{"head_dim": 32, "norm_place": "pre", "tie_embeddings": false, "parallel_block": false, "init_mimetic": 0.5, "beta2": 0.99, "schedule": "wsd", "seq_len": 512}
MLP neurons of a small language model. Each row is named by its layer, matrix (down: output weights) and neuron, and shows model dimensions 0-95. Each number is 128 + 24 x the weight over its row's rms, rounded and kept within 0 to 255. Numbers have three digits each.
A block is one neuron, or neurons of one layer that tend to fire together. Before each block is what it responds to, as a language model described it from the Wikipedia text at the highest values.

Responds to: Section and block boundaries
L4.down226:091132142106113121118126188113128152150100134162114123119126154161124135136116094146144145135151139123100133131175170142115106140127111134108153142110145136152122141152093110139133155075104132121165118116110089136102127109123129116154154113138078126157136091114115124141146107120127130125
L4.down343:156089132113122071157087129137134133136120175183108141120080137112111131146123104141150100124125169150123127085182127082161135124106100099108131145090126151093135143136104119166134158141182076109120132140143127167112125156125108116121145127150118116143128039159161128149113127114130144120
L4.down1280:092115125082115081096135165101157130168121110139122122123126149154119106131091111124148120163115140098142094172154148114105116172116101121100132143143141140142093174118101081121150122118090095154137117149130105137092118144106118130185121119101134116134130113115130087111118105121139105124
L4.down1470:135116157137148049128109146136154173130105111128120140132138135147134108138138099114142140133145130131115165104154145136170140124125091117097127175091125140123154123136101120131136154089120111138150145142103092141091132110115113104167146106132148120140134078152159076154131116107149077142

Responds to: Word-start pieces in place articles
L4.down1139:132118132151110169119105079129148118129126151100157186120136128132134101113169159127121131125144178132165148111102091121119111145107112167090100127091122126135104099128130160148150161143163120199132114094121193134161160151125135161122109123144144135115087160136130173116094141114138123150
L4.down1341:122074155144160144162151148167132124138134120128120132163180144125113103159106110131159150165116164153137120155131132083067153143132117119101098125110123085132110197141103091067113102158092124095093151153118124135124124151124141133122129103148156144139122183148144147157150096124128131145
L4.down1365:140139090115161124156130125129138132178112121117122094136138159150118127135175146093116150118095094149122097117142140150175125155131140158112103073170092176112136117091145133144147100114141122142130127160159143141135115132135145161185129140088097154137123119124096110126109169107139101139
L4.down1462:198128125147112052154152099131089093134156110116109110102149134149092172133138157109126110117151165108122131142129189182168135107110072121098098136101114162125152143141104151184162155112156138169137144158146104142139177166126126105129140128104120156081167160135108174132147124097090112124

Responds to: Predictable phrase continuations
L4.down382:099153117154120136103128169099111151087104083132127146150114128152142133125131139115143125146110129161131123156107142175138159102136134149105129146161137121126139094111112090119116148096109115143083125145107147156101105055102072145073094159119144100142131148139127103109133109135109147151
L4.down674:104128139169092120109160127091122144106138148130100122113111132105120138127116153126111144131087090126123120104110107133138128131134160108135135094177110094096120143143134151122132148166074098153085163131118163130092120088137097138138112130084151162109130143140120144120142179133094123135
L4.down801:137124098156137090137164142166123128099120135083133128128082127134153133152180142098146177101118094116104142165113087104160143103134162133122135086115128127131091183130151115124123174131156105157118119118144129094135140130169142156183120158117130149139123161123089147144094132144094133142
L4.down1497:143113157108118140165128104137157122155103152123114124137134052170154156138125145118116092092133134186110100160155139154136143140143153111138150118122113117125112177083122104193138113134132140062117141130123084139123116140113105142126104095154142129122121177118117131108129159169104147106

Responds to: Word-initial fragments
L2.down253:115121135125137151108153109128148146173128127148142146128103109125140112166143130129101122182081120082119143121124108092146120135125108073082093160107110200145136128153131108173128085166149109093097136154121129127132141115067150108133105112118109125117116103128147124172161136140128100156
L2.down398:133105145154101106126134163064115154107128136186146138149118125117140070111097118127128157089141142121162147116160140127095113162117104146124136112095132116115093126120140126152131152135102158134164147162094117132168141145114096111105130135173095138102150136130158139159148126099147112079
L2.down813:142101167098091069120118127150180139124166119140143086143138167105119097130104118129143114166146085163140162123088102141115163168144133127170162161126093128130104141116107132135190115096118115139132133168139120152119114139106126144140134134109127130117143138115188150142124135137139101117
L2.down1003:121115126110144124161123140125097123133117130117153100131132157125086119131104130126135107121174146101159145138114127159138128117149102122110140150104120131106116058117119125113119128125120123125135133142141122169116143144104126185137118180146162128132113103134117122126107162144164133147
L2.down1057:112129156132116094131122162125130109122131136138112091085119137134125115087116175128117140104117111140159151126140119139148170099128133179188111121188158082126130154110129083140099125124132143148198184113078132124153122100110111134140099097094154166101124155119135112123129156107114138139
L2.down1179:132152137120081120117089150090097140103117105104162097120130107135083161135086136110128152112148077119119129149106150139151147143135099154112154151106126091102076120118131119146096079092093138151161144121115140112139107126125154132102116079130119135139104103131128135143072140094093134104
L2.down1367:159125118111134119113099120133137152118093116096158160157110128147098102142104163135131166136160091111116150092131115173189127080178141125083096116131131102119100108107115119116141123098093126121154160124057169122156126106119092132145152150120115153109116104112170117118123102144138133142
L2.down1458:153148116149136138170110141146101114168100159141125106122124103100146134131158122134124122091098071118135110147115139140167119129080110123116159152126116136077135123101179107167106113101094109162111164166124150110114145109117133137147131134119155132088121096090146118175119141111106072088

Responds to: Word-initial fragments
L10.down197:094126130138145125135117138132160142122092098167085156157139124112134098138104135141146114123106127122129120107127154143118144110109092120135103126128104134099148125073108085130156134123127156124132120111114133114138130144132131122125147126140125097100137084114116135163138143098157182122
L10.down1525:117092100131133120101135151113132133172092105163085151122125166132143112123108083147135163140143142128136113109110182131090134106109113142143133148159082142124120119106130087127119137152124102105122130109123168139125140138100114118103119126119127107127124115138130156154147118122147168149

Responds to: Biography section tokens
L4.down230:138149137144165189148128117093153098140130111130129192130137076110079069138124121116056145113119120119168138106117120172149112132117113111086130125107114132174146101132169149153083126104132153145113138141151131125153129127130116113096137110076136098066136183093131131088125114152095151113
L4.down425:113149142173140184207130108150153115155122144105112175113113129138122101172136109118121091138158145149121096121109180144124113123120095110103132102131130111128130094147157096110112110105129173090135177094126077138155162098117135095146150101128106119067103135129149151133134139153137133108
L4.down615:155106116173187132110133103126118118131118164113122138150135062117122128119066145174126131127140132123143116124102141098087154095119104120116113146163130116167095130106136125141125114158079130146156089113089094115139125110115114124154167145159128139108157128147159145116101088125119120114
L4.down1098:134131091135170154160110101089134112136123106138125161140152133106100122119115083108098170124150146101181148065141135127089085144118115084112115159137114119143113093131129177147136111119126097121101138093158200145121146137115127104098150114117161104124113162152160165112103115125142151116

Responds to: Guitar in music contexts
L2.down172:119167135101143097083157112155086153140092113122127153136120164096155157132101140132150107114167097098160113122164138126143143148101084145160154062158174150139134173134085141110153179160133141152159098176120097113120127153119179134135099128109119145130102151134170153117107075165132103130
L2.down489:077134161132179141150130166159131079122092112132145150095138113163136114121101154109097114140156114097122113103097141153140131127137147167095135137110093130148144069117108100098129132124129113116120138144127121120133092079132123157106154142120157142116061112107106166137142105159117137121
L2.down670:077138154124126136128136139131136135070135103120117148138115147114145131131107100113139163172123117161144126138126121112084118076161140112180165095123091143140171125121143114111132140130122198144129120155105132115106157162109172148139163123123132109134101074115132141109141111101123149127
L2.down812:136139152117137130139120133142140114113115120125089126136146105135159174132101166157103115123136106135093142151174133095132103153152115104119094105126111164122108151129128128124112115138141155137144077132141095100102120076143160160153126061177177143144123118160122115142155142148079108174
L2.down829:120148150122170154164132127152084103144113104127133116119122129147131083111156145133094110144146112131125159150161131099127121082149112174138091113153118175126154098090171131138133122132129108166102169119124137136147151125162131140144139126167160146145138091144114092149120107163181151174
L2.down1029:112170151126130152113162141101099142130119168145111106126090151167148138107113132091157152140111120092127124146165176159095153157137104156128114089126122139142127128136142115090153150143153061098164086135133089129143091127143111119150115125148142099125086107127079105129127171141148119145
L2.down1104:113143113101104107123147186122162101092123149106130110138131129154179127140114128130090112118160109148101139146117156111124093153132118124143126155136143162149125095138107150145135185115130157178110068127141146129095129102128168106160139102147125140113107098143129076142123088106109098127
L2.down1287:165165112105151137147120153141118124146112107104121154112142157116143131117115111111119094144115170086134151143151177136125086160129109125087133155150127147151099114117064059138119160089161125145078102122108126118085135104113142114161112118139100189165147131092137075114109156131145133121

Responds to: Early pieces of split words
L10.down409:115094101124122109145120128120107157105116119156101103137147121100173129119103151117112182097141101120158117123136133184170158127087109132086169119086122071121138115113123104148132113108138140124133137141099129121097152131163108142135138096178123129121091123134131100141149139127089098090
L10.down795:149106115172157080079122138136115181121096143144109126102152130119130115124101126114167103100087134113143103073155106138175096139103132167113118076118110114081148138108110103142124115097130117138134124120097130096133121105116137094127124095107087110114159113115100141132153103099141150088

Responds to: Word-start fragments in names
L10.down552:115136128146107110105120101164136108150194160151150138150155115123123180122157148131162124142113114146133129133103119107124139148101137046111144085115170140130124137142185173143147107100157124131112133116172142101138167124108136146114124122104087108100102056135120118097158131120124109133
L10.down1518:113157121147120119119144114150137108142180128138179142124159119119131165131137138132140128149128125122153132146100106135127143150112140088112141093091181154129126143139155178154127118135117120144117127117157153123150154129112143150096105134107121108116117019119119147108165131136102105115

Responds to: Name and word beginnings
L2.down76:085168120206129130123141149129118183096125096140116141122124103103107155168114131131098109120117122102119092115135160141115132105120104116116112117108128164142149162165125142136132099146101138078108120150113107158111120105116130141130124107130154138138114141131125097117116095133105104146
L2.down389:091090137148119137129108153151111171139108162163110094102156110109147116126134120092155140139126129124146098158146166118090105144147094110152133113135127138101094143128112122084144149126161139120171083102107093079111079136129123084166167082171142079126114089133108177114121127138156114085
L2.down462:139146118201155142067123125149139149147158104125103116141130126144142154145142127145142177149130098154120141130106157140122134179112103100136103131101126133144147092144124118122157140109162102116116146079132137162141103122133145172129108137118107138099143124099103113074101102117126116122
L2.down918:164103115161167133160092127123095148129121097091115110129096126119122140151141110083079097151093155192130144144121112140124156051139117118148085090079123139141117121158133118160144094087133099137142138128120129148091125105155106119143133122137153118090127162153109115114104094136130114123
L2.down1030:127138154109169133126138090117159128116127113106119129094119141148123080122150135121143134124124107121162109147135143147124162198143144167099111096087121114142145091142128110128109135151126114103127093154125129111152128137147145077114113188114125144142134182115142146143121099104149121139
L2.down1248:157136123121122139109134089183130145135139137111131135113142120148125126164122107122152177142150102122131140144164104081198104124131087132129127117122136119080167159105040119111119108144157109138150131139154103116130102138183141144092134113119175137130087158138086122119164138177114121135
L2.down1301:118139179130161152132054111141127137092150142151153129075131166093124107093109124130116120129139112153117102155130129126136183154099061096105139173101100143091130112130142074086170107139128133106107137138129170128147100117152127144105134107148112100127092180149113142127144136106178131140
L2.down1307:128156091134149165109136135118118147167106118175091158112163137140091111178154129126137168127112125140150130104134175089117136153123128152112149119159107125107126108126097146122133136158126098145131118101124120147099135149138131082153094157058087109174116069107097119117093158121123127138

Responds to: Word endings and function words
L2.down93:121122106154132133135123136174118093110126123141135096136134120145142110110108103107115166111119131124146142174124148144132118143121092113111193106133128185141126164141128123162104149085178127149136155123116084125112132129125151115131156113143104101138103170154119136189114108100097121123
L2.down694:132116116125148125138109038120126135142106143119123116123120145137099110128131118117124116112167121149141132134154130120198117145100110146122106127107129140110149157060150147088139155115086143131130079156073081116138112123113125093141129120125130116105136201108086117129128128116140115136
L2.down920:149156120112170144145145124114120113133132085128108090135148110118124077122125151136172130102141116141120159125133110125139134115106095150136139196098108126082152169159121152101148103126113088104093124116131123112113128153151137131121149143154148130118112207106101076118101117110159100170
L2.down1040:146144110127122093131105136136094130124155160183164101157137123134109140133109107124139127123122127129119129108171122100165115158098097106140127128106131160104139146171134158171098139132155125147163140169143097090117130142126114082126142112136120173142120049129107128124101131129138086098
L2.down1202:116136118126125077131140110163106121119169164104179129134147097121141144136142171134134117116143126130131126146136125127164141181115127098110169109119190131138153149161158142133125133133108099145136133151137125129117112145153130113154141134105124137115127090129106133102135153161100061124
L2.down1375:127139126117171121126106140119125136110133140117137120129135081129102123127123148121152115122143127152118133133101161119123117137095136073096121136142161164111170162133134123154156122122143127106135175114141134156127152136089134115152123109126142161101143160102110161146094148122131107131
L2.down1411:144116117133123088133132117143105136131155187110122130144126106153141145136163112138141091119117165149102162128163128071147136128096106099094163125099163143115159186139107140123121149152093106117128109141116133142117128130137173084136119169104095131102091127110129122129139142112081108101
L2.down1515:156105103080138086167158150152120130105132131060153106129135100154131116149147201124145113111100133143141142139137140100208127132119164121135164111112150120090162161110121120140184138135157118130125121129124144142134120156152146157160107178083126148130111124141076127085132142123097115113

Responds to: Word-initial content pieces
L4.down61:112122138110108097115169136145111108130121121128105095141178154141163123054163118165131161130093124126113077106147178158148150131154123140126137131143117140104105133097134099112125128099101073142114139128115141133112121120149042149084122112182151153165117151157125106118148120115119161170
L4.down267:120140108152159118129176167136130146185135123137128140123167119160134124091122145108141136143122116144102105128167191141108124144099129107150139124149127122074136124097140103114124125086103078162141098096098099121118146124157076106108131108092112133136156105131093145123169140127149121138
L4.down1230:125130097164093141104117118148111095135142158118106183158163151159133121126121073135073134180126140142115109118170150114166163120134157146124143133112140138105098101140117102130100101061117134141076137093123153165138164100167118119091145121181142147141087179121128100135097147128112142141
L4.down1391:115149123138072131150102107120080147174103095137144130091141149139145139107135183113136111136118132098125156171159173133092150136139128146163115078115125072105148116125127104131104134113105102174154113160087132163148107124115070147088102108097114109123171124142101136126158155140074109147

Responds to: Verb stems after subjects
L10.down307:169076153126161119115151176146125157091147115084139095070113140117133093070095100112152134135158125107109139106097155149086120108157120094118117153108130156200160172110144122083085175082184145150135111109106135108114133142105131101125122076141093103150118184173122124159126122126137127102
L10.down1533:129144082097129140128157160106114142139160094107136085112146129148143102109155040122120124099149089088130136113145156145131119152135140107085152165151162126152102162146120124106115136081115115118158126132111118119129119159146131116124072126139112110138097107153121149143146104139159139130

Responds to: Wiki section heading markers
L2.down137:116104121175157100173151148124146148141123125152119110097125160168117115088087155146123100135149147133118151129154121107136145169090121111065129096112109124136113175145081127117133159104143083077122110136177167130065156128166116092148136133101160152144118184136125153149128128142125066131
L2.down201:088121114155134100170134137131165157147094081160085140098159144127101066125122162123129116111129123131136128126133134116115119123085070135099128156135105110120120141139105117124138151115093098129109106161135166110078118153108068147164139110132124140134109173151151125129110085144148109077
L2.down239:137137136133147091139125111177142128138129122165104116138122130133080130110101126157139123110126133114111124083102151109141122157091046104108173130123127166119118152130130127090168110141110048088154104122129145094139145140174146079128142139116128120130123162114153136147136126129113100111
L2.down534:113127081126137110149131117119181162131136120113160085164105131121110116128107125113137123090112149149165123124173105195169108142076130125173165152141158145112125154143120141122159099107150089105114123152136152136120126142128139134145137091153125115109099153117088144081102144138114092112
L2.down838:139102153143160077147130139116119138126090193145098116139112090162118108125123154110163103143152132106144146124154139126141115147082108065086117188135136074176136122169121110107129148092078108111149147116183156147130118121095124156143141122150170118104133148118125124115151114142135112143
L2.down888:158094085147123110128072117150143162088121141132125106118103110120111085138156140154121116139132092114127139133096123191162169119142116089114123144120131092155128138135127123143186144119139125146144134127127143172145189134140123121127149163155170130149114170122102150119132112131106129116
L2.down1309:131120091118144136138133149150147107141108159134103151105120143151114069136163132152132099122176163097129144111172120119152129093132103112152111144133158111147099144151118140156114114110093101134114114122111112108109145106097148111129133097143146122087134205118104117156107151158115137177
L2.down1496:114106129128159124156117129116132113096083138136104101158131079150145131120130107157141109137116143127132116108127113092135136139099103055155125174127111110185093157131143105153103085096079125173132153147119103115084103177108103135124115103129121116123122058099155108120108108117130132135

Responds to: Paragraph and section boundaries
L10.down1137:138150121146125072127126118153172132125182121138127123131143114121114145178110156118128158123119136121166107125150123137158135150087120086137118079081145115093147169144133154148121153112135150151161158108123128106122141170150113139130137115104128101109130014113117127094139110117135123118
L10.down1441:130133122156127129126118134119141128126176162123140120077138125118151142136128108117120123147121133145119113126117142115113126154117134118131138128125113148169103151102116123137132140138138131107104103126133169163128135134106121141120136134114139138158098000113095145134139154150144129139

Responds to: Sentence and row boundaries
L10.down90:120115130140134126126153138121149144114120123128099140119121146129165100152121162142112137120115133122118093095135140099136120139087134122135124135121104116102109132130136111123159134144093116110092126128091114133123126136106109158121116106142114114126082000130137128140145134132119139113
L10.down1006:135119126138128086140116099130136136139121120148111118098102122122142112126120146111156138121118129168145094131133124120130125105123130163138145152096071125104124127086127133126144149144128123141108133141121132097128139138138132148105121126126121100107123000132112156152127135087131152126

Responds to: Word stems before suffixes
L2.down169:149139102084115121125162108126156078131150119142142112116143124137147170132118135130097108126130087125134117145170136115136139115091128106141093171087093155124088114133124129123115115120151107151135154175170121151126142128154153151114135165139114138116108102135111132152117126126132091152
L2.down580:144125137117115128126158141127090174124107142146113113155169131144138141127148119141146132109090139116120121155158169111078114145132132158136098107119085117132099150135128089102123178129152079122148091142108111139111097136131095182156101165132095163226133067130080118150075111121144125124
L2.down616:130121165131157127165149112129120156125146116097115155125143126117074154188086096101101132099070136125127108171129096071122140138142107114150121137100135126111102184083082128111135130133116148127141115130088123122108128172145136136104123126127130109137136116142111135173125091095128121129
L2.down883:114115125129126130129122141139105133120089092127088151124133179131132116116115076139169145157172109090128120173092143160137134131152126172127110167151110122119099116116113068128117125151081175123139140154102127116114100138099167149154116130125122140150107088126126122168108124124164129126
L2.down1134:133097122127096134133153166117149160144144113147122143123108090134101132151120105167136130148088153110118104132143135102133118134113149111122107093116133138140171133163140126104194136123110103106115129143094151133143127107150144116155117160144166179124113111113126134131118160068112129136
L2.down1164:143137144124114132121133106115130153104099120150104157131148140124148159133159123119147091171165096106166110157168099120130163126122090137144171109121129069181099157117120143134135122138108121119089170117107142123128134156149152144085148160121151190109172133107138103153105087110106117106
L2.down1330:107106125138159114136143123151164129143125120085087112133104153115138153171135137168148135157149075137156128136109128151121129090142139142119139093128120119120124115124171098131152113141107123157131125128061175108142164198157156155124154108117158129107210122144120084147172120090112119084
L2.down1447:106120120175129128168124147113128132127124125149107142122154158132156107112168104119164138129101098129125109137149134114127127100128114143121137157101110136177108097067149092181096108164072143121133140140091116104140142134169177153145098146106099129097146099132107086134162147161131109095

Responds to: Post-constituent boundary tokens
L4.down42:119096165091142109072111125117138166115107109124094117143156121164152121103130095123138134155168151119126086118123171121155087136119084121088126141158141159162148136150135123113130183129115079088173131147104142126139099113086082161122138076140104169132094071154169130087133093151153152090
L4.down94:176085111120133157155115123121153122184148154127122103124110128159121194103100115114128136131109155100130134160149106143153116131117146152125133072111103137163144115146113166115129119082183147097115134151101152097151153148162081127163150158159111130138125145130123170125100108160144117147
L4.down414:162130109127076149110146090123086119144125153137117089140141140150122195101119121113156134142083138143127106164150121137123148083146132144191112098115123135091163149137088136114122132139121113127125115161114104125157152179132107146147097152181107152136152071166104128123070107153115148095
L4.down1124:130171132136125194109124109091140147144114110140118138087151151155140174078139113083113166131145144152113090156148128116108120115085137128126101107160141130100144132150132128133122148115109121119103124114136147087120137125105106111124129153192123114174102140138147145111088062127131132149